Weights of a small transformer language model.
Size: 14 layers, width 160, 2 heads of 64 (1 for keys and values), MLP 448 SwiGLU, vocabulary 8192, 6.5M parameters.
Architecture: RMSNorm before each block, rotary positions, no biases in attention or MLP, untied embeddings.
Training: a variant of Adam for these matrices, 165M tokens, 10096 steps.
MLP neurons of a small language model. Each row is named by its layer, matrix (gate and up: input weights) and neuron, and shows model dimensions 16-143. Each number is 128 + 32 x the weight over its row's rms, rounded and kept within 0 to 255. A neuron's up and down rows have the sign that makes its largest values positive.
After each neuron's rows, "fires after" lists the tokens most often just before its 100 highest values on Wikipedia text that the model never trained on.

L6.gate246 [129 138  90 154  85  90  91 138 162 167  85  88 112  65 161  72 139 148  93 141 177 179 159 138  70 158 166 108 176 103 144 166  84 137  87 132 139 106 139 141  65 176 154  93 170 103 178 156 107 155 179  70 127 136 156 108  73 143 113 125 109 177 123 150 108 124 116 120 166  94  99 143  97 105 100 156 138 127 153 138  98 139 180 121 108 108 120 132  59 150 142  85 106 116  82 103 192 177 159 131  92 141  86  65  95 187 137 131 179 155 112 111 151 151  77 118 130  90 133 118 120 184 117 165 144 127 121  77]
L6.up246 [113 140 119 135  85 130 137 187 170 156 131 175  97 108 165 124 140 144 124  73 185 167  67 105 119 129 177 124 145 127 187 183 106 129 121 113 103 138  88 148 165 133 129 141 196 164 152 111  72 122 109  94 116 133 117 150  87 170  93  67  55 177 104  49 128 142 105 144 141 106 126 177 128  85 107 153 136 133 129 145 174  70 130 139 120 179 120 161 125 177 105 145 168 113 145  96 157 137 145 160 103 155 137  82 146 180 114  28 174 112 174 107 136 100 132 101 141 169 140 152  88 178 113 166  86 152 168  63]
fires after: " ", "2", "9", "1"

L5.gate324 [119 174 162 133 123 157 123 146 107  82  79 164 120 101 139  98 150 139 192  98 121  98 173  85 132 166  96 134  67 166 139 119 129 133 159 119 111 184 156 117  92  97  87 143  88 122 112  62 147 166  93 100 172 114 169 101 176 110 102 140 105 184  90 144 211 130 188 120 167 163 100 144  91 166 153 150 154 159 148 159 134 110 142 115 114 118 128  80 126 164 163 150 150 149 138  87 135 177 171 177 136  81 137  87 134 150 125 129 199 147 106 111 145 180 140  89 130 149 111 119 153  95 136 117  95 116 133 125]
L5.up324 [ 61  80 104 143 164 140 150 107 147 105 182 171  77 157 109 122 125 165 119 116 194 103 149 113 159 110 112 164 128 134 115 114 153 143  67  51 113 154 110  91 166 123  90 105 115 127 114  88  81 156  88 130 168 113  89 146 128 115 158 116 119 155  92 129  67 126 166  81 133 153 136  85 139 154 103 124 133 195  93 139 193 209  68 127 148 167 139 165 121 170  61 152 143 126 152 127 138 113 138  81 163 137  88 132 116 111 148  92 118 127 116 109  60  70  93 105 120 121 163  95  99 139 101  46 122 100  86 197]
fires after: " |"

L8.gate84 [107 136 121 150 146  81 116 152 144 112 111  96 113 139 127  79 140 160 156 230 167 155 138 129 115 164 111  32 165 153 141  81  62 133 119  73 149 125 139 139 123 157 138 160 113 161 117 186  56 213 198 119 103 172 100 108 127  69 113 142 152 120 143 153  81 130 157 124 106 144 145 155  78  66 107 112 138 117 217 110  46 131  91 120 162  92 120 192 157 115  91 136 146 111  96 166 133 122 110 146 109 141 162 163 124 160 117 187 121 114 113 115 184 101  97 126 113 151 101 137 139 168 150 138 173 115  90  67]
L8.up84 [113  94 108  40 133  88 140  98 124 100  49 127  91  81 112  93 149  86 141 124 126 150 177 151 157 152 150 119 113 155 158  99 138 137 106  69  94 163 106 133 157 126 156 104 125 141 108 174 123 173 136  78 112 210 172 130 112  89 145 203 128 151 120 145 130 218 109 183 133 112 169 130 129  95 122 131 140 100 120  50 128 108 120 135 103 109 102 178 142  96 158 138 121 135 137 143 148 159 119 170 150  35  76  95  70 105  67 133 148 152 139 110 137 162 120 128 148 123 114 105 149 176 125 131 136 103  91 107]
fires after: " ", "-"

L8.gate92 [102 130 176 186 105 112 150 141 125  98 121 135  80 171 149 182 135 141 170 179 139 115 146 125 133  53 126  79  93 116 182 163 129  62 150 159  76 124 175 162 124 128 133 126 138 163 120 120 107 142 191  93 140 188 131 102 133  86  88  82 132  87 127 121  92  95 104 127 169 152 114 109  79 131  84 141 172 163 188 158 120 173 125  72  53 105  89 150 142 140 127 139 110  92  81 111  95 128 132 127 108  77 134 146 146 239  94 112 135 124 146  78 102 147 137 152 117 125 134 115 102 123 145 101  99 136 108  40]
L8.up92 [179  98 160  92 164 102  73 144 109 116  70  91 104  48 152 180 185  98 123  60 104 125 183 144 128 141 177 126  99  90 147 101 159 110 131 156 105 162 117 137 110 143  95 133 123 118 114 114 162 145  99 199 157 140 133 153  68 130 167 190 140 174 124  78 122 207 102 130 149 174 142 119 175 136  80 135 135 132  61 142 157 151 148 139  49 185 154  88  96 146 148  94  84 105 194 138 150 201  82 114 115 112 183 103 126 146 116 151  75 138 134 108 121 171 132 115 120 101 109 150 162 124 102 151 128 149 108 129]
fires after: " ", "."

L4.gate196 [121 154 116  88 195 145 163 112  53 207 109 103 104 110 187 140  88 109 125 131 114  90 142 107 180 127 117 164 158 126 113 137 183  86 102 110 102 146 136  89 116 115 109 149 164 127  88 108  87 112 170 142 151 125 115 141 130 100 161 199 138 158 148  83 192 160 150 168 132 109 140 138 113  85 162  85 118 114 124 121 167 145 163 131 150  97 129 168 100 181 131 162 163 131 108 178 109 132  67 110 148 126  87 105 138 193 136 134 164 136 144 118 136 178  58 114 108  92  78 130 129 138 115  93 125 187 109 168]
L4.up196 [163 174 127 140 145 127 136  77 154 166 116 106 156 124 104 123 149 160  90 160 125  52 202 126 173 118 159 143  90 122 139 112 158 185 102 121  89 123 168 140  64 162  96 123 204 115 139 109 103 148 150 147 107 106 127  90 120  87 168 129 160 158 167 117 144 117 109 174 182 112 164 166 171  81 141 119 120 127 106 103 129 163 146 157 128 157 133 191 133 152 116  88 157 118  60 110 153  97 142  94 202 148 118 130 130 173  70 192 127 162 151  85 104  68 137 117 138 132 102 185 151 168 148 186 124 164 148 165]
fires after: " ", " |", "1", "3"

L5.gate77 [125 194 106  98 115 122 142 106 145 137 148 129 111  91 102 110  84 139 174 180 122 107 112 104 148  80 119 165 116 128 126 130 156 102 163 104 127  89 100  96  54 152  80 130 113 135 156 121  89 143 102  99 153  54 139 139 142 151 164 159  71  94  57 143 127 121 167 112 165 121  97  94 100  59 190 117 115 122 151 137 166 121  96 177 118 104 174 147 157 163  88 120 178 142 109  83 129  67 128 122 153 140 124 159 104 113 150 166 124 127  75  80 124 140  51 121  70 123  81 145  74 137  99 183  61 100 125 161]
L5.up77 [127 102  57 120 149 137 165 100  69 164  94 122 130 132  88 135 104 106 107 186 125 126 129 109 176 115 106 189 166 127 124 191 122 145 147 149 114 118 117 141 147  61 117 128 166  91 174  86 139  98 110 121  87 144  90 140 129  85  72 157  96 138 181 153 167 123 116  52 166  90 116 129 117 178 153 133 174  79 186  92 208 138 171 114 144  96 104 105 102 138 162 156 123 154  79 128 129 103 153 142 125 155 126 103 126 175 147 185 159 151 159  94  96  89 156  48  95 160 108 125  92 140 167 149 157 178 170 181]
fires after: " ", " |"

L5.gate200 [101 198 133 154 122 138 155  89  66 102 111 112 124 169  83 136  97 122 134 126  96  96 157 123 162 140  98 146 122 121 129 146 139 157 149 134  88 208 123  83 100 128  66 111 126 144 128  49 140 151 117 140 136 123  99 107  97  99 100 164 123 163 152 108 140 156 142 118 223 145  98 149  57 104 148 167 147 112 143 159 155 182 126 192 127 125 158 145 119 173 146 124 177  72 114 106 178  77 156 124 136  86 126  82  99 162  86 142 211 136 126 109 109 152 156 104  86 184 123 116 128 145 152 130 151 129 106 174]
L5.up200 [102 101 103 130 106 136 172 155 156 117 122 176 110 137 149  65 149 137 159 129 142  74 128 143 195 121 127 128 182 150 166 162 179 117 119  91 140 144  97 130 195 151  91 128 121 118 170 104 166 151 120 102 142 169  96 179 138 110 162 108 118 126  65 154 156 100 123 122 135 168 123  13 135 152 163 123 149 119 185 160 158 127  84 134  96 128 139  75 142 153 120 178 141 174 165  91  99 115 183 121 147 190  96  85  83 129 212  94 123 113 118 124 139  65 116  50 107 106 167  86 128 122 135 133 156  89 162  81]
fires after: " |"

L4.gate164 [127  78 103 103 142  96 125 126  96 129 146 148 231 140  81 140 111 144 129 170 104  92 138 151 124 136  74 108 216 133 123 104 158 134  87 126 131 187 117 120 171 116 127 121 159 135 114 124 102 140 201 133  67 180 141  93  61  85 156 165 142 126 142 127 105 142 128 111  88  99 132 175 101 166 158 103  66 141 192 151 116 174 110 121 161 144 143 156  76  78 127  96 112 126 160 130  97  79 109  96 127 129 144 164 147  93  82 132  92 198 153  78  85  98 119  96 106 181 148 146 176 108 158 152 160  96 137  73]
L4.up164 [187 155  94 130 145 125 111 102  94  66  92 160 142 105  67 107  64  66 157 140  41 146 147 105 109 131 166  81 143 106 197 119 148  86 134 174  97 120  92 141 173 152 131 135 116 132 144 151 191 136 132 158  74 133 154  99 104  50  94 119  65 138 132 176 138 199 110  77 133 153 113 137  35 187 124 133 164 108 209 150 133 135  98 177  97 154  93 102  91 100 131 168 122 147 133 138 169 131 127 152 131 124  87 124 137  86 120 168  71 152 118 138 137 156 172 157 124 148 105 119 124 147 109 177 133  58 155 132]
fires after: " ", ".", " $", "2"

L3.gate185 [ 86 129 137 112 105  77 117 189  95 159 109 173 149 194 134 116 118 134 137 143 148 153 157 112 119 113 115 124 111 104 167 114 100 168 135 162 148  63  94 174 111 103 163 134 201 114 157 134 189 135 197  68 103 187 185 125  79 137 107 139 110 153 106 148  81 116 129 130 116 117 102 140  79 120  96 200 129 162 172 156 167 130 115 137 200 137 159  77  81 109 114  95 115 134 101 111 148 119 166  65  77 150 113 169 142  88 130 133 119 184 106 192 138 153 183  90 113  97 111 160 131 119 119 168 110 165 123  61]
L3.up185 [ 33 118 134 126  52  70 124 176 115 195  99 146  96 169 152  97 146 143 130 115 172  97 110 123 111 188 124 150 121 140 157 141 102 100 103 154 140 122 102 140 128 105 177 122 140 137 122 146 159 120 143 115 128 146 166 168 145 191  90  70 127 153 136  78  48 100 157  78 140 133 152 114 137 104  86 136 128 146 125 171 158 146  91 101 171 135 188 104  98 140 101  76 153 120 106 104 155 160 157  76 128 105 145 173 119  91  95  99 180 147 111 178 123 101 132  81 128 120 112 147 171 144 126 187 102 147  87  67]
fires after: " ", "2", "\n", "1"

L8.gate336 [157  82 148 118  67  94 128 153  88  38 112 149 118 104 112 129 121 112 159 134 138 147 137 125 190  55 136  79 147 106 144 143  84  87  96 101 111 112  89 123 154 183 161 114  84 148  56 148 119 111 188  77  93 142 170 102 121 131 152 126 156  80 125 100 161 152 197 182 105 168  67  92  84  75 117 100 152 152 238 130 109 158  82 129 202 131 108 144 116 145 158 162 106 138 111  94 170  98  96 138 105  98 153 131  88 179 131 188 187 116 137 107 136 141 158 141  92 141 125 141 151 128 173 141 111 113 157 105]
L8.up336 [156 112 139 119  80 121 106 117  98 107  86 113 128 120 120 110 148 122 113  73 176  86 206 100 123 149 116 140 183 119 101 140 141  99 117 137 165  82 100  87  96 130 202  82  61 122 132 103 166 134 144 159 116 186  96  81 114 168 204  92 104 130 127 101 162 176 142 163 152  81 105 116 116 123 110  88 117 115  85  74  74  75 144 200  97 144 151 141  99  98 115 125 148 185  94 129 122 108 149 137 153 128 143 202 115 149 107 173 137 180 173 145 170  92 107 120 135 117  92 150 107 164 101 145 132 142 141 111]
fires after: " "

L8.gate260 [115  94 179  95 130 132  87 134  58 177 118 179 142 110 171  69  78 135 184 144 124 125 130 107 102 155  96  46 172 134 148 114 110 168 150 163 169 132 138 139 116 194 158 134 114 125 143 146 138 127 185 103 150 140 155 127 100 108  91 103 140 135 115  98  80  88 175 141  65 108 146  84 116 134 113  97 141  75 170  73  69 120  93 102 106 130 101 161 140 120 144  86 114 176 119 170 150 145 193 139 132 118 170 179 108 162 154 163 163  75  82  63 132 101 156 148 129  69  81 151 133 118 126 139  84 128 123 125]
L8.up260 [ 92 134 136 121 139 133 130 132  73 234 154 102 129 169  86 137 123 166 238 124 117 193 112 140 125 127 108  97 178 116 133 160 110 114 126  92  96 104 137 138  63 149 130  99 123  77 119 151 114 211 131 120 141 172 126  88 140 110 147 149 152  87 142 101 121 114 171 106  83 117 130 135  87  96 128 110 188 138  89 123 111 119 138  61 147 128  86 158 150 124 121 147 123 115  63 160 107 136 164 120 150  38 128 110 123 140 136 190 196 128  99  55 115  92 147 100  94 100 107  90  96 158 115 176 124 138 141 102]
fires after: " ", "\n"

L5.gate193 [128  98 167 107 159 137  92  74 123 141 153 165  94 147 158 174 119 126 135 154 131  90 147  85 153 111 101 178 128 121 191 138 187 111  98 158 144 108 147 105  68 126 113 111 105 126 140 101 101 142 167 128 159  55 146 133 131 109 128 138 109 126 111 123 130 106 174 161 169 166 123 167 158 164 147  89 154 115 148 121 181 165 120 150 126 117 129 126 141 116 103 101 136 165 124 109 137 146 122 118 147 121 149 159 117 211 158 156 145 129 105 104 127  94  38 110 100  91 184 134 157 184 188 104 163 167 171 182]
L5.up193 [199 147 116 112 125  96 140 121 143 120 188 135 130 106 185 141 178 176 157 167 114 110 119 109 123 108  80 130 174 112 131 116 173 132 139 175 114 162 129 143 136  86 119 179 138  87 152 113  99 110 108 232 164  43 118 154 134  63 108 142 135 158 123 163 135 120 152 116 108 104 193 151 108 122 154  99 115  62 155  95 160 138 150 169  80 121  98 143 127  71 186 140 106 161 102 103 106  83 167  79 178 166 174 144 141 137 143 187 131 159 132  54 135  92 181  72 113 131  91 169 159 110 178 177 141 166 182 169]
fires after: " ", " |", "2", ";", "1"